MLP neurons of a small language model. Each row is named by its layer, matrix (up: input weights; down: output weights) and neuron, and shows model dimensions 48-143. Each number is 128 + 24 x the weight over its row's rms, rounded and kept within 0 to 255. Numbers have three digits each.
After each neuron's rows, "fires on" lists the tokens most often at its 100 highest values on Wikipedia text that the model never trained on. A number after a token or word is its count.

L7.up385:162133105158110091149143139130100108128105170121116124168115119114133136111122142186160097089178095089140136120144123123119112128145179136119122141121112091098092134146124107102168140132159102166179172134155107145128088127099109119128144136123145129156102113128159087108139117120097158144
L7.down385:161162125137123188141099099145136154108120115092120119145108103118109114140150174171147132139109091153078073128108169136161141125098085139125104147150109128119154131149158131119153112122088175098101158116113149122135169099144134118109120138091118082089121132121138111099140133136143084158
fires on: " |" 26, "-" 10, "\n" 8, "ra" 6, "r" 6, " " 4

L7.up919:136098125126122172123168124125139122144105112097082159108113166140126109120116120118122147105124125131094151130097112189119160124144174098199109127104136159139108127116095151132149098144159122093137120161144100127123124130104135149181141138114132144158150147155150103138093170123146129139
L7.down919:153118088119128144109095169130124164139140137196131104140131128150127131104161163095130102133132073118140118141113116151117095172157168131121147132157134095130132142110164128132143141124143140109159137131122176126106129173156081120106089122135104125116130134138119127129130129087150158099
fires on: "w" 30, "y" 11, "k" 5, " might" 5, "n" 4

L4.up969:173124145152136096120133118124114149147130098127143107135115116114105111111146098122098134129130163126152123099154103152100098102115089138103168109158103103128142142138092066120173146125122135138183149195152161114121117117138136141122108098129148143127118118127133114112139137124150138165
L4.down969:135137123121100180117100121111173111077057143091109109108174148113150132138152122155159152163119130144084114140109116136110187139087144123151127140117131104119124193106164147117077135105149113134102126128129127180107138128103162141143176127155109115099120141137167136089165117144125112128
fires on: "2" 18, "=" 15, "12" 12, " " 7, "-" 6, "6" 4

L13.up500:113130142167097109113130110152166159091148134107139106149148115125165118172155131153163095099131123113111152119123094124129135167165118126114122091105127184118126111114087119069120109153104124100138098139131120146154152123115150137098104182124172161160105131147146123097112141082132087096
L13.down500:123127160123093109112133123101151147145170136131151097137108150108124158129116155151132115138156145154115159158138137097132119095103150110160124148146157093130123158118128107105120131160166106128181156097165119174132099080108115126087133086120167100127112142105170132115142085144113126076
fires on: " J" 16, " | J" 14, "- J" 9, " M" 9, "J" 6, " m" 6

L7.up773:113143126111104107108163168087140101130137129185077124106099136161133114181125146129178127159119119102142156097132124140097110143117140151111123158156135113166164132123088145169175123119126100117188130154091144130091103141105138112090089158143106142124121102156127163096104100117119157119
L7.down773:090112125123123111101106111106135127150117137135110136108148113119185157117092149123124111123133139124151111159124137103171133141085111118085096134158093128128107098172133100159124093141164131140102138142111133121164108113111166154126097169100134171135175086116108113118166142156177155135
fires on: "\n" 49, "c" 9

L4.up930:092186136107104126161137116067136084088125131143073139167165110138156139113129126111134101093151100131140105146168082115098083153137120125152146130146141141154144177170140134123068125129136101140161130146159154115148144099184162148105105177115172150096123132113118107135143082085130064087
L4.down930:163134127157095119117127156151120126118144093117100154104063127124117128100112123163122164188115146155106169132125138096106127125113125170126121155139129144180124115141086104111157124123134100162162167102149138102140125131111146115107142120141130143132141142124131115132165138147118105108
fires on: "\n\n" 20, ")" 17, " to " 6, " to" 6, "5" 5

L4.up958:166120123158154023116149167126144115111125117161103121102109141163123165182107129137131152108123190095144117105092126115129073142095088116159117130096127126135108114141106122130097157090126147103085108141146146115137096108138140106098092128126187157118100095142115125133118129164094132115
L4.down958:090144122104111139149108144109099112111104186160172141139170144135148150101131154129162142131107107159095127100129123148139142147137130141106123121081163108147135131168144111161132104117103166119125089125123122132151141134131156137146124151136131121158101104135131121106107136096121143186
fires on: "-" 30, ":" 23, "\n" 14, "0" 7, "5" 5, ": " 4

L9.up195:085153109049128097142100135165123141120143098128099150104145125122111144109118111099174131111121186137120121132112128084114141098129112131113139104138177157176081141144116131138119146115118141155166145160108133139081102118136128144148139146153138090119099146145088137134109075104121174124
L9.down195:112150126133108148141149150118170127137143131146134103140115128103117106111118106193138130106150117123150111132144152126174118131119159148107164151052080141117125157121144166132165106139171138097171118155088119157103127089159089142133150129113120134131123133130130100115129136102160099148
fires on: " " 37, " on" 11, "S " 5, " of " 5

L3.up883:073134120132116112133113140106111131137114105093079129121127129156125106112100114115098136090145111143165112134104078157116138118151146121190086131116119120122121167122128136088133118087102136127145087106170129146079158126142150154154135095160132169103111148138096103125131130114092083118
L3.down883:165162132148082128123163111103116156118146164111150107124156133147105106128138075142102104108120117119146159122108158110106124087121108104078138141169101115140128099186142107141182118144135198140123141114132136097174150135085112128080114147135159086159152115123126129121147114106136107136
fires on: "\n\n" 45, ")" 4, " for a" 4

L13.up238:102101144129122159119183142128151133103156134110125172124119117124141139151163140134130105114105102092137110150122146096117154122112146140098101116101124109130102100118119121109149111184159151134112150151122170194094140143130138178104118165093150155100124107078143120129087082099103120155
L13.down238:114151114134139132152145126121148098108116102122112091098118124173161129111172131096139151092133109185132113116125130147118135172133130139146136101133110109125129153113155116148076143095134121089140172118140144136115149144123157093110133150113141123116106111125155134085148143148115122145
fires on: " who" 18, "1" 12, "–" 9, "| " 5, " (" 5, " f" 5

L3.up875:114099112151123111131134115132123150113106106101105126121121173070115117118160137076140187148122147092156154141123122117112133131084166126130137142113126118140119158110175112155112122138093124135123165106155145149107122148132080129118116106126153081113091126098161128129112098110172133160
L3.down875:159137116100153144114115142116151142165094116123118152096105148158145076156170145114120124109121108148112088088085110134183131129143109147118108117100091136151095135119145140165114121125109121159155103122089150130143121102135147111144076120143120158087128153129151154106140205090145098128
fires on: "1" 38, "2" 12, "| " 10, " from " 4

L7.up366:126127142109115079154192110115099157095121157137131103135164118073125123134128091089115124117077114110104167102201155117117107137176092105143140114136119147120113073108127096129127088143106119102144151138129173091133116128141139108095138137141116137114138150140135139146097148134100159172
L7.down366:145135097127113150160141121127158123113127157116112169095077116165137160112173118144112112161135118120167151139101144165095138078084132120108128172128140080175115163103107118130134143129089143180096136155120101121107114094113104152155129146118156125167131152147125122094155129088121130133
fires on: " to" 16, " who" 12, " and" 6, ", " 6, " to the" 5, "enn" 5

L6.up838:127125112165111102118140160137154134111097167166158114130104099114114135090113172140121177127125111140142138111129130107153162148103149165113141130152149115208124110178107123148114181075113129102128149108125123156106126119139119130100152117130162100169109140139149098130134139172119145139
L6.down838:109103068178086150111118128112127110131164117134142124112121153113154101139112102160118134146156174128107145125117131139135118138109125134115100159108112123155125108119115162146123124122166161162103130123150136111102138144106107174078156119122159127094098125131115149098141126141153159138
fires on: " un" 26, " so" 18, " Un" 8, " design" 6, " inc" 4

L13.up5:139133150101177081153096119094126116147094181092127086126138102145116123159126112104132135104146128150127121091124131130124120112180076129132104120154127146131150110119171128125132135162124142110092130154152133133183125147128172107116125107156089139092144132098119136166151132110115130129
L13.down5:134079132143134153108142159165140090131135142155113138108123096112116145180124129158149125124126117130106129130154166116099090165112113144122150074144178112134139138146167100142130114197127149153101091094103136142126101094142115146095121149128150108133072076151114126138096131102130109122
fires on: " R" 22, " | R" 11, " Br" 9, " B" 6, " and R" 5

L10.up378:113158146165151110169097135118157102124122161113109107102151139171123084148126101152160124133163122126133139084145108158100153118110123107119140138136058141135105148110111076115122143158161137114059128105129140101145151099134115087142109188117144111085140162091080179128171129138146098114
L10.down378:124123110102076143113115118105162166131154125093116146127074126143117157117090152117114142146125169107126147165111135089112119132124134127142145109154128135123141104143081097133126117119090170077114117126094123115153124133145159164109142085106138131148089146113107155109145179100137127115
fires on: " V" 33, " P" 16, " as" 11

L3.up512:158085132136165181103104121155107154177100145118146119093169114144106130123149122105118134099090147156096126118083105152087144157125145098133080133108144157086121163121130120146145121163142120086145072136104111105137108112155097138136146136168158161099162107149115177120104112118118108148
L3.down512:120145107125142151123111148093164107140137122068147138141109069110140107105139093130105135158154134153168080143104117118157117122123144172176143135157119096139099082159102108096129106117138150131101157142125145149112115138076094123188130159108093121154124110090093122148148156106159124106
fires on: "\n" 21, ";" 12, "\n\n" 10, "s," 8, "," 4

L10.up620:108143108091131104104107068128106118065132174135094153101123115150135129147128074160098097161142137118081135108120155101125124099038096121151115103101077147150128167116149103145131147128161146101152088115142135140132096120120121154127161126133118121134127100110135105137172111096151106129
L10.down620:111136100122098158095124074137133111095116103174132138062127166155121175133127134168149116134175115160111119138153107126113117147100084080159117150120159116124129096144138156159146120167192128117147088119154113114155125116130155127152112123141141092106156152114137140099095083121133105115
fires on: " g" 19, "-g" 11, "G" 11, ", G" 10, " (G" 7, " of G" 6

L3.up157:138069129146123105140079129172118139131124127151135103142152131139130069119166133160112094099137188123143103118129099138154120123152154108148176140140136091133131127165126148115131118110149123120120119124137137154094125095144124152117126165152136155127124088138108133138133144138089125091
L3.down157:103151111149124187162162117143073137153158142125111158111132118152147111119154105172107098128089117148125109098154107152102123151124090125134116135140154084126098152117107092145094139186115162174100081088131132140144146126127078147106141147140186134146094153131115114094060107158125101139
fires on: ")" 22, "%" 9, " time" 8, " or" 5, " males" 4, " the" 4

L12.up849:119142110127135129126117143122088179132150111127152096125107104118120149112148153153155143116140093135135159070183115101136130118162158140117133133112115090092127152127170149094140125139099113142141161130148098091121151071105170120075142124108122108086098122119165099114095170124084127093
L12.down849:176140148131088086109143114091120190111125167109107144112119129128152138112155130140104091153117108159124118138158173091109157090124096139081101135154132112138127130082091117083132136155110117153110119121167087092116140104133167129127108149152129122131076126118143107083123102126133130116
fires on: " M" 52, " and" 8, " as a" 4

L3.up173:120109121187129122139095132129136159100126134127134163127133109164095105114133122151086139125124168146153137117074086159112134118083113129099128119114111135162133158110145156101142060124141167085124140118125090173179122157160132144136132116143159153078154144098097141126141093096112118151
L3.down173:164145121174103130142143111148137132140142118132116109129139153166123113099119093126164110135121145142112145113143120117071123147143122127107112159133153097172118147134154125126139134183136128165108161130148204127148178126100119089137099174103174134088131131107142078170146108133134123121
fires on: "\n\n" 47, " by" 11, " =" 5

L3.up939:136144135103106060107117157121126162130111162133124174086095139128151151152112093116128113110087094172129131130100117059139145142109130116141100118143068103161118109159139148124114124120175124114123113101141106126077088132127104114121077151116138067136137167177126147166100130143144139171
L3.down939:164108118128105108121141095135122151085131141147123168147105114172118131139125129110105143146116171120093126138147096157154098103114107104088109136133166146118174136174180124151150147157149107123162115125120159136129123135172084153179132114104143088098146131124138094145113137101174092102
fires on: " reg" 15, " g" 14, ", G" 12, " G" 10, " | G" 10

L12.up287:131168170144144136123119129118140124133112121178124111105100111115153164124134093127102155128142170136130123141086146070097113125109118134162126126156179158142127136122126139111134152116145169133111123131139097125160154112094133198145149100159143133129114129109161137116141125174106127132
L12.down287:112115142117151159123164040153151155113070100142133124116085156138129084141094154149112104147133124129124150167122134089137114142101147140130099103101173148138115137099100121116123115123174151097193144181152127128110125100135179156129083127112095172084156104094115149135109122140102153084
fires on: " | M" 15, " of M" 13, ", M" 13, " (M" 13, ": M" 5, "M" 4

L12.up367:114116173128137131117152120084146150183127184127128117146121139087154140085151120107110118122143122108106130091157175148114134142122115142104129070166126121105118135124138133096138129158162120162111118130159137149108121136153091157145094128153115124156122121146130106127148130115149156170
L12.down367:082120154134133120095125090179132139111134163110128126131116120154133130138130134092122094099088123142103111084147116122108061108113105123149178064143120134117124099127140099118095153125165102150155137119097118172083120161139200122121145104122168117119116114122131125097133106121116163140
fires on: "–" 22, "| " 13, "; " 6, ") | " 5, " January " 5

L4.up249:134095096128103152126138166111130121091147117130138122090129138117070155096145119139137118134103080115101157096166113171127132122147113103125135157062127140110154133088179134096102135115150117136120141140097120142139125129142126123112141100137161127093124098066113107115174093162128170134
L4.down249:143136157181145123065144109139145164137079093084143117110105114063131112146100153128151114115075142114124087139157127128112129167134146084147116143095152129150145126126151119151138133179138186173104134101143115079120126151168133135118144120088088141158150169133112163097118148163138113152
fires on: ";" 23, "\n" 19, " there" 13, " caus" 6, " hous" 5, " cross" 4

L12.up993:108153105177124130170144107097098181076171142125126121089095121151150153104114140139110133150123154116108126148123153128165092166179108133137123165177091103122104134125132149092121118101166143104097187121117172119153116117135145160156108118170122168104143101131113125137142099116109135124
L12.down993:129121141119067131119151124113124151096139137069076097143141116152153130112158108154129084125139084153151168134133136133117136108097109098145121136132149107120105122100099101130145157131143114142145164124157102133144108142120139118088145129115108115138154144113127120172103129117110090111
fires on: " E" 29, "," 15, "–" 7, ", E" 6

L7.up548:083134086139144109144167141107144146144131195135162118122115131128101160130129143121098135136132110143093137103141159141115168147091131064107144140131089124159104142085070123107110134143123173122128128146129117147102095136157102124133113125130173145156144150148153125124171106152118107128
L7.down548:142120131126110123117116131104114161150134100105115158178108108102144112148123140120140138112148150143158117127078116130103130153143127158116107173137181115139110159104134148169146150119127094119124133095146113138118127132105128115149126094141161102104139104078110120140113154124172095145
fires on: "\n" 29, "." 13, " that" 9, "," 7, "\"" 7

L4.up147:097129103116128127125110082135132159135071140105150117166134072156100125122126083105155112123139134149140127175158159140136111121087123134145115157086144163131112152129125107101217109135113157127097098128139105097097121152131124091110165173138133111153113162106120118143125148133090097127
L4.down147:150096163171125125106147141120149136137125141157125167144153117148166126098117127112150128079105132099146099109111146131082143150152135147108150108178091175126105155124139087087099136114122103101136161127100157139116144177120171152128130102112126128150131154159128136155167050122159109065
fires on: " " 39, "'" 10, "ing" 5, "'s" 5, "I" 5, "’" 4

L9.up693:113096099114161149096113160122144142163143154125104115127132146108161121140125152143051144102194122112143150139125190175122137125151099093134142120151065105135129143139103122087119167147118167132117112119119152093123120139124118130111136135160134151133098119104135107116111122104127141128
L9.down693:142141179109115126152161128101169153054111177088108129114140112157150125123149138133148133131102130084118166140154128143125125102129086135122120107105123100106168162132108142143149165138163137128092140093141174120160106154164147125145132093104162125098119110153128124147148070160104112143
fires on: "," 94, " c" 5

L10.up966:128087130126144157138098118133120138125106129158139162119127156096160107184111139118164131130154116121136100095094115112136063150095104158105072105136151122103130117178156101117135080096121116110131124139149171151170138086130117158135133152135133132111131129117130143144133143123138134105
L10.down966:098125171167132082115140119129141116120116115121135116140093110166122133146165132130106112147158115167100143126181176070154116104114139117078154077118155117106094151156099151081159122129096138140126150143162076108080136128126143093148125112145124165134109117131113102110133122124112095153
fires on: "1" 51, "2" 11

L12.up29:138088136106171185153155116141175101137139159122111141136137126121127141126110131129089139104115108090116154172128123135133154148130166176131177114117143154107117153102139135131123152097094119151160136123093145075139104110135098144161146100120125116123124105140127112117100109152124144133
L12.down29:127095165096135189116163174154125135115127127141130109126144192163129166136155125113111112166160125109100105129112098144119101073112181170117120157120098144145139154117139132130163147124126133170135134132088110124110086141152154144099158089104144094134086176084108140086134127142119096135
fires on: "-" 34, " F" 18, " (" 13, " s" 7, " a f" 5

L4.up880:147127163106143116121145116099114152121138115177094088099103120139121123123134131154151108123149103072115125134133132167161085125120162105132153139163147143106155115138115142116135086125155093144164111126146163097143114136096125128168137127155173168124116183131116124156098146065138131105
L4.down880:099083105163167131149136129162124127173118128127138115184118133136109080176109103087151109127128141136139133109108134122109159140086099112124156173084132105101082129125115096071127150156134142102126136158138131129119104120075134158144120122115104108163125100117172122125138107136115116148
fires on: "'s" 40, " had been" 6, " was" 5

L13.up6:147102110128166135153140128153110146128144139152111084144101149138117110114158105126153136124138136114119100164158089125132148118114122126171127109114058155109144150176123133128180091147133147129130138113134134126126202117125162164123104139109137115106108086171130137119105136107146114146
L13.down6:182112158130122101109122176138151110123120076098143158098129120112109114185117127088110110131122140092143156118076155084097170154121157120121079161140166149124126133114115154089126145194124128120093136102127125079149149179133062106120138121126117130145114138114118095105126117098087146112
fires on: "2" 32, "1" 21

L10.up941:118084145118089099131160127114158189166156154121118139155161054117154110147114081113129115141125148119107151085113139126076135116117140114113106122152123159126129120135133119102114130094141149167122102104096133085143125147109156132123138122108131118109088162120131119121136141151103150107
L10.down941:113096094117122106077124131101159113123131125146102133136112076158121119108100169147114148085080118140167157093155138117106111095128127126130136113100094144102128128071129159121136109122142145111117141197120131144089112158132123119134172147139086136121131132118160131138149157119106155106
fires on: "2" 26, "; " 11, " " 11, " second" 10, "| " 7

L13.up837:105137151126069110132128128098150138132154136131130103132104152123119104172123130152106133160096109143117086096096095168135146112131146127143140151119150135135102092076112126147134102093174127113069076128128159110127154123125119100132090132134122188158104100122129095074134111098127087136
L13.down837:114122116131126141140159121156124132134141109168137121106121141113124104153129116072139114151154101081114180158137141127160131126137146149127120145101116089105111087123136130121103117126151134145113141136118135135092118133146109125103143147105117130141100159143125169119103120107114074134
fires on: " " 34, " | " 16, " |  |  | " 9, ") | " 4, "S " 4, "°" 4

L4.up890:132094173139121116117091139113088149126093130121118129087164133162133126127150130153120140172186123086131102148124125170143129093140149111126138127108058113140122122112166137111131152150148145142147110166191180144133127103155146134079137118153134122120133129125164153128090090105138143144
L4.down890:148062142113099135114145114103107121112105132159138143154156085105117127151125104138097154140182119158134130133152166135118091134155159140139157113135112125132109116159118100117142114182147156114103127127094129109134122126108146153137139135108134133170171112104163163150123105120117109122
fires on: "\n" 22, "″N " 17, " Pro" 8, " ESPN" 7, " pro" 6, " January " 4

L3.up635:114114145125142129112084115126136118087182141115129140114135136118132142112153144158160165082152115130166160113131119158118140139110099136103112153123121136114127145116123104104138113108120110133117194163142145096139139125114116093134126161149105140162073150100141137131118122142132118098
L3.down635:132157135085144119137135118139138135184109122131101103157125143122123125140138110121121104149142131107094086138132200129154079130124109112098188149100138134142106128084147129146163129143147169166136113148103096129118135104133093123133132093102172100155130134148112154122148122130110116116
fires on: " \"" 19, " d'" 12, " (" 12, "es (" 7, " of " 6, " " 5

L13.up747:141150125112126149130116123082141150156152110111111123133141125135136096173095119115129125143150117059119146172134155144127132149149164123103133147132187168141159154111137118132120144114148141150150149063137115105170150116135095115129096122154137123117122131131100157154091129150101160148
L13.down747:140109126096068165117152111141144093092086137140086102153126110124100157155144110135134150135153104098068133177109126121151072130111134096128151157140108086152147134100116128123145132147132131129112073122151151106139118138085162129147110145116113110139133180164120124157136145109145112115
fires on: "-" 22, " (" 18, " \"" 14, " in" 8, " l" 4, "; " 4

L13.up436:126151085147124152122120128136127075089134132120100138084138112129148134121120117117078113118117134106139145139137167153102126107136146136134098114136144177150117147172094111096109106124145101122072079143133113102111119085120128140108132126133115174114127119134164144091089141088121137132
L13.down436:146158110149157135135165099081131151133167153091113102134093128162111160101106115088114119102156123153123120112136114159125160142135079142092108130099120144152120118115139095124109105151110121153116129135159110132097130115093110121150087130093132151123127129113128129134113152096093156134
fires on: "," 51, "′" 11, ":" 9, "6" 5

L9.up333:122120148087112132152106143070105143124134083145116179139153133107160101108117105106110157132100116117151121135130121089146146122148124136142119095104119115101142123148124105092124165092107137121147090094163098113136131070102104115166124151133123111120113174137121117155158111105148124110
L9.down333:130142151166130121135139179068126075139090123142115134136110125141092101142113151154126142137112130103129126150099181138082142133129080144149120147135172106094098165134134125145130148088139115131127072118186097170116119127129085096110121084173101135144117090142174137121142112104156127132
fires on: "2" 59, " in " 11, " part" 9, " as part" 4

L3.up65:059084129100124125115147134119150151127132087127142159125164110105129075089161148136091130089157128129183111146091140160141134118124147117157121128137132143115157080130095084092129112119115153167154113090171128129121112141137062140131137147151129148114096118136177126139142133072100131105
L3.down65:169127111059085127155129124124135132123095113111137105153110114113123112152130132150126148176099150140131081125094151118142134145099143149108143119139154140119159149154091127132167124133172109116112111123116061105102140102124133119141137085165194137110147139120165094070155120117114166090
fires on: " | " 17, " in " 15, "2" 7, "3" 6, " on " 6, "5" 4

L13.up79:157130151137133129154128158144153145132109113120127112079101180084198137107108145168099110107136157133149131160119117068161094129158134130121098148081160144159121105141164110094116156173091136097131132142128093144116119093124130146159124158118133180082100151145115104133157142174145148143
L13.down79:180142163131173106136110158099170138139129117114159122109160199138138096130125138105145129177128104082155107095119100086125148168115147132156126153136127130114118139092120136128147130096148166138163077148148093116150096121125112148106116104147120142146131116109111138116088152128095137092
fires on: " | M" 23, " M" 19, " " 9, "- M" 7, ", M" 4, "; M" 4

L9.up411:147111096144119123152132114140139120104139115133124119138133098148151129150177140110113101127114125122162129036134139132154099112149143140117110127106181129126119089138118108160145120127105147089104142102141134135132113134138140103106148156170171114109143116137132143110088100096133117154
L9.down411:077118143119164146138138116147081120183174121097122111090142129148132099125122136131110137114109163108102142118144109150076119167123129122072107142105132134135110157101138076113133131069130103147101136071138074133138151158125107135105117093108143145125110139164173104174149166104147147132
fires on: "," 39, ":" 36, "." 10

L10.up760:135103060093152121089142132100100147118143110124144153111146115155134151152118133104150093104125111154086148125127177101152125117113151128116169115104105123137120124103119123102189108117109091119141110119111112094110097114148128110136125109158167136145162147146142141067146114165101109127
L10.down760:118125158150129136134136092102136125168107147132162125103137131123149156110164111145122145105104146089121112147137105118096146145123102108088133158142095095152136106124141099178106114156182110144112137165137111175109165140131152090119119147127119113128133135123170144148137136102137139129
fires on: "\n" 38, "|" 12, " began" 6

L13.up576:098116135154151084181116160133138078115166113140114168141117128132122139157147129149124146090159128121093107114116136172122158123133164112143101117122123144109108166096125125139126148160116124105129128156114153187121113108119102160152161138108136161116136112137138105121130060110143102159
L13.down576:134128105148131143089139109155142119146144122113098149109146144144165073145109135083118177152122117091154118119090109174116104145141109138128154153136139122131124152119135141111131107078102128160128158132136124144128124163186071110120113127114116058096148107126147120146094141142113129130
fires on: "," 58

L3.up131:097144121105096123161133109105115120112120135121109205083144122149156156157126133141153119108135105101142177084095149138140099121165117121148157141101134152100135114116142125103159149074164095120143103101144139134117104129095149108082179120136135148176128107119127104095080135145119112111
L3.down131:110118071142149128121145120135131137145136140157165085137138121135111150162157117111128161122099111112125108152118113149166170120129135153125091129094156078161144134120150134108107100171122150135121146112114138122141149145171145147129120112135148136126145138110114155092150111124128148151
fires on: "\n" 76, "\n\n" 13

L12.up650:126101131104074126146151133076147134114129068108106111153115174093106154177152148112094143134138110097136146101131156159147115087131122158120143117152123123118111112171126125078135097107128103113121085116103153109143173117135116128128121128143139143120130121100082109162111140115113144110
L12.down650:142130151107107126110141178136132135144146167120132104112148148148123120125091159126099088162165109123142134138135164131144096137107129151102133126117129135113089104156124089110082099141161100144140166118190137148166111173102135108137124133097121140118106164142110109088133132116104145136
fires on: " on " 40, " | " 17, ") | " 4, "On " 4

L12.up487:113092104158116139151119139100159145122150126122107101139126096094162133130119141120119088158153077086120154134142133118153167100126077124135129157106139120156083135094118130098142144084166059138105128148117136117152132167163122162157121146125156183132149118106091119161094186091140135140
L12.down487:122067154168160100121107121135092138092083168115117135159105146166112118124128133157166148117129150150115085065162155163176141086156106116112140150125128121156163132118129143135135086178130137096092156129135116104121149147177124115127139120149129137143128127152132160127133138134134122127
fires on: "," 57, " of" 13, "ess" 4

L12.up848:112119121113176122128116119106130140153120137110095145140091130119098122145123163092067066128139145107101096117109084149122133114146135173110125111051126168112121143139082084115160123097139110130104154095137111133148112106135123114130151155162148125124137107154139107111090110095127123161
L12.down848:117118119130092124159117103135122149093076112121135117100131130137103147108143095122108178083128135152139125083120130175150140172154092123144123131113103095111159111113132141107144126110104127144084153123145098128104154142165122128157119127128136094166092131122097148139150138102147099126
fires on: "," 14, "." 11, "1" 9, "7" 8, ":" 8

L6.up844:145131135171144130131158160133131088147147184121118137111137121129095101151130107093117127119170117137145172175060124133107159137114141117087190167069096172138098155140130111097161128148132171118123106121117128157107123115157113139135108164122130126145110094101150132121154157148151132165
L6.down844:122132135117126097095098118126117120118144155097147113127093135082133135088111120143120123111071167152097154116124143104135111155162104131146146149124138118164148125119132118131122129150140119121130153133132110127134116174140119162122155160126158136154125156123116129131120142120127131108
fires on: "\n\n" 40, "\n" 15, "ir" 6, "ar" 5, " entry" 4, "per" 4

L6.up21:126141129151121162143149155095102113104172110160128095106107085127133137127127109098116169162091155181098092136135148132114129158115128130146148131137100097169157112107099111094173164125147151134152128120119170148142097126173147143102128134091135125175124146147108142125113180127132135144
L6.down21:146126112123150105134116119143135134152118112129123105111163184139139147120190114129129120092132076085164128162099140126094112174118122100088113124097124161139146163162139134138084098102110139161133132130144075118140119103109137124134158140180115139127134073116147138103137082141071114124
fires on: " " 31, " A" 9, "-" 7, " of" 7

L9.up519:130134086136100118127142101076134128144172136149083106127109111145123134122124102102126129106116124117155157107126142185132096141099162114140133142171162166139139153147127129153143105080138151126112079135136098114101117126122100119171145114109139112148132113144138161135126160113132121111
L9.down519:155127117121123141118126154155167126091086169139141144169134134177145123094103176124091106171117152145125096154150079089180185089148086149153111128109116123159130116089094088160122153097131080126111175127171086119142157152122120100091177099105107099114125159144126092126130118107157107145
fires on: "," 48, " and" 15

L4.up303:110122130111130148141115096124113153114160146153143107132140148124174120113199099126126115090085149110118125130174158121143146115131155111142163169143110103102135128158167101067120083098125147111131135140110091106124107101118124112161116126127162170131125111136137111127113135093105147162
L4.down303:120117194135126189120098114120143160172115106129137117165110094122106157117095134111145170143149099119120102145116084099150142165124151094139144150140146136085163138144112104118136118146104139105128147127133107054099136117176097116150100117153126134152083119107105122094135107115143064175
fires on: "1" 21, " |" 12, " time" 5, " | T" 5, " | Date" 4, "4" 4

L9.up229:143123124156150129099135099103098149134113126140093119079149146112170135149144107145111132133141120115129128128101080103132137136112085107115145126160078146146137130116088121120161098132161111086119072119148154123137135137147108118107113130161078128081135138108127112127101117121160122105
L9.down229:105093116127137122167123132097146122149132103125160110157152090165119095130142120169157141132142165136142114176131177113141118141110127143103121135097138046138097147147110128140160103156163156120098126156124149078095126105085116138134164164143158130138121127168118113118136145154161150145
fires on: " was" 32, "\n" 21, " is" 16

L7.up948:135125137162167129126139131107110104110126089093117137128154111175139185132150134144091145157158157140110132126086137076141131100111142117119129114129127155084120133081152120164145159120153126147101103121127115128135138123114119081096122136169148139117110102093105128087128151121101128102
L7.down948:142156119112127122127112123135157111150158137127119128113132110103122109121101134107143125096100142165116148149159136142159101117131129102136140219102110108122134108138089157124117121127129093108165141098126124123120157126125137160101124115116151126125164151145134070124092143148116133142
fires on: " by" 31, " between " 6, " through" 6, "\n\n" 6, " ag" 4, " Mc" 4

L10.up663:134094097143098123149149118145131156137142146123129164111128104156127129117104150080127162085172126115117143123100157154144157145149132132136077129163123128115114152118103096175170145121133131132105095156132106134159108141161149136156123082162175165158129088089149094121130114109101102129
L10.down663:101104117089117098118140108107130124117095157125104140152108175118140143104132156133117140168108167123111154116181141139126099123110096125144117138109146126155148125125118079148155123124150140059126138118124128136119135154140089140119128126080135122097191126133085122134126103124098097116
fires on: "," 41, "\n" 23, " c" 11

L12.up736:118128115113135111159113113078140127142085147146123118114114136102125123120118109098131145152149150156119181122115136079113084135057118142089153132112132108137142104162160095145127128128143136116133106127179132159124127078116123118165122113147147117122179163139085138125117147126113119115
L12.down736:161108154093153139151127178110113097106122162136118117139110132119168116159133110104139103150097117153133171085118147098162139147103121179104104112093127110113123120128135125071131100098092150155142129120123102119111103159121161122116118144117155158084096124137140107167188146121106108124
fires on: " B" 34, "2" 30, "1" 5

L3.up677:106123126105098141119153138110108133128065133122116094160105102128136130131092068133148088149120103112161136146166088138135108168121139171112076135109133115128137151145141139102112096116153127131118102138119102109103162101152138161147136097165129117105135131104094123097122091134124107096
L3.down677:148159172112125120133102100123140184101144154142115161183168147079123114081163109111142136128106138112111168125131092149122160133114138106107139112174103165127113114100107145101106113101136132109105142125107112132155129117129146165156108112171152124108119102128121156186149182154137101124
fires on: " of his" 23, "\n" 18, "\n\n" 9, " / " 9, "ing his" 6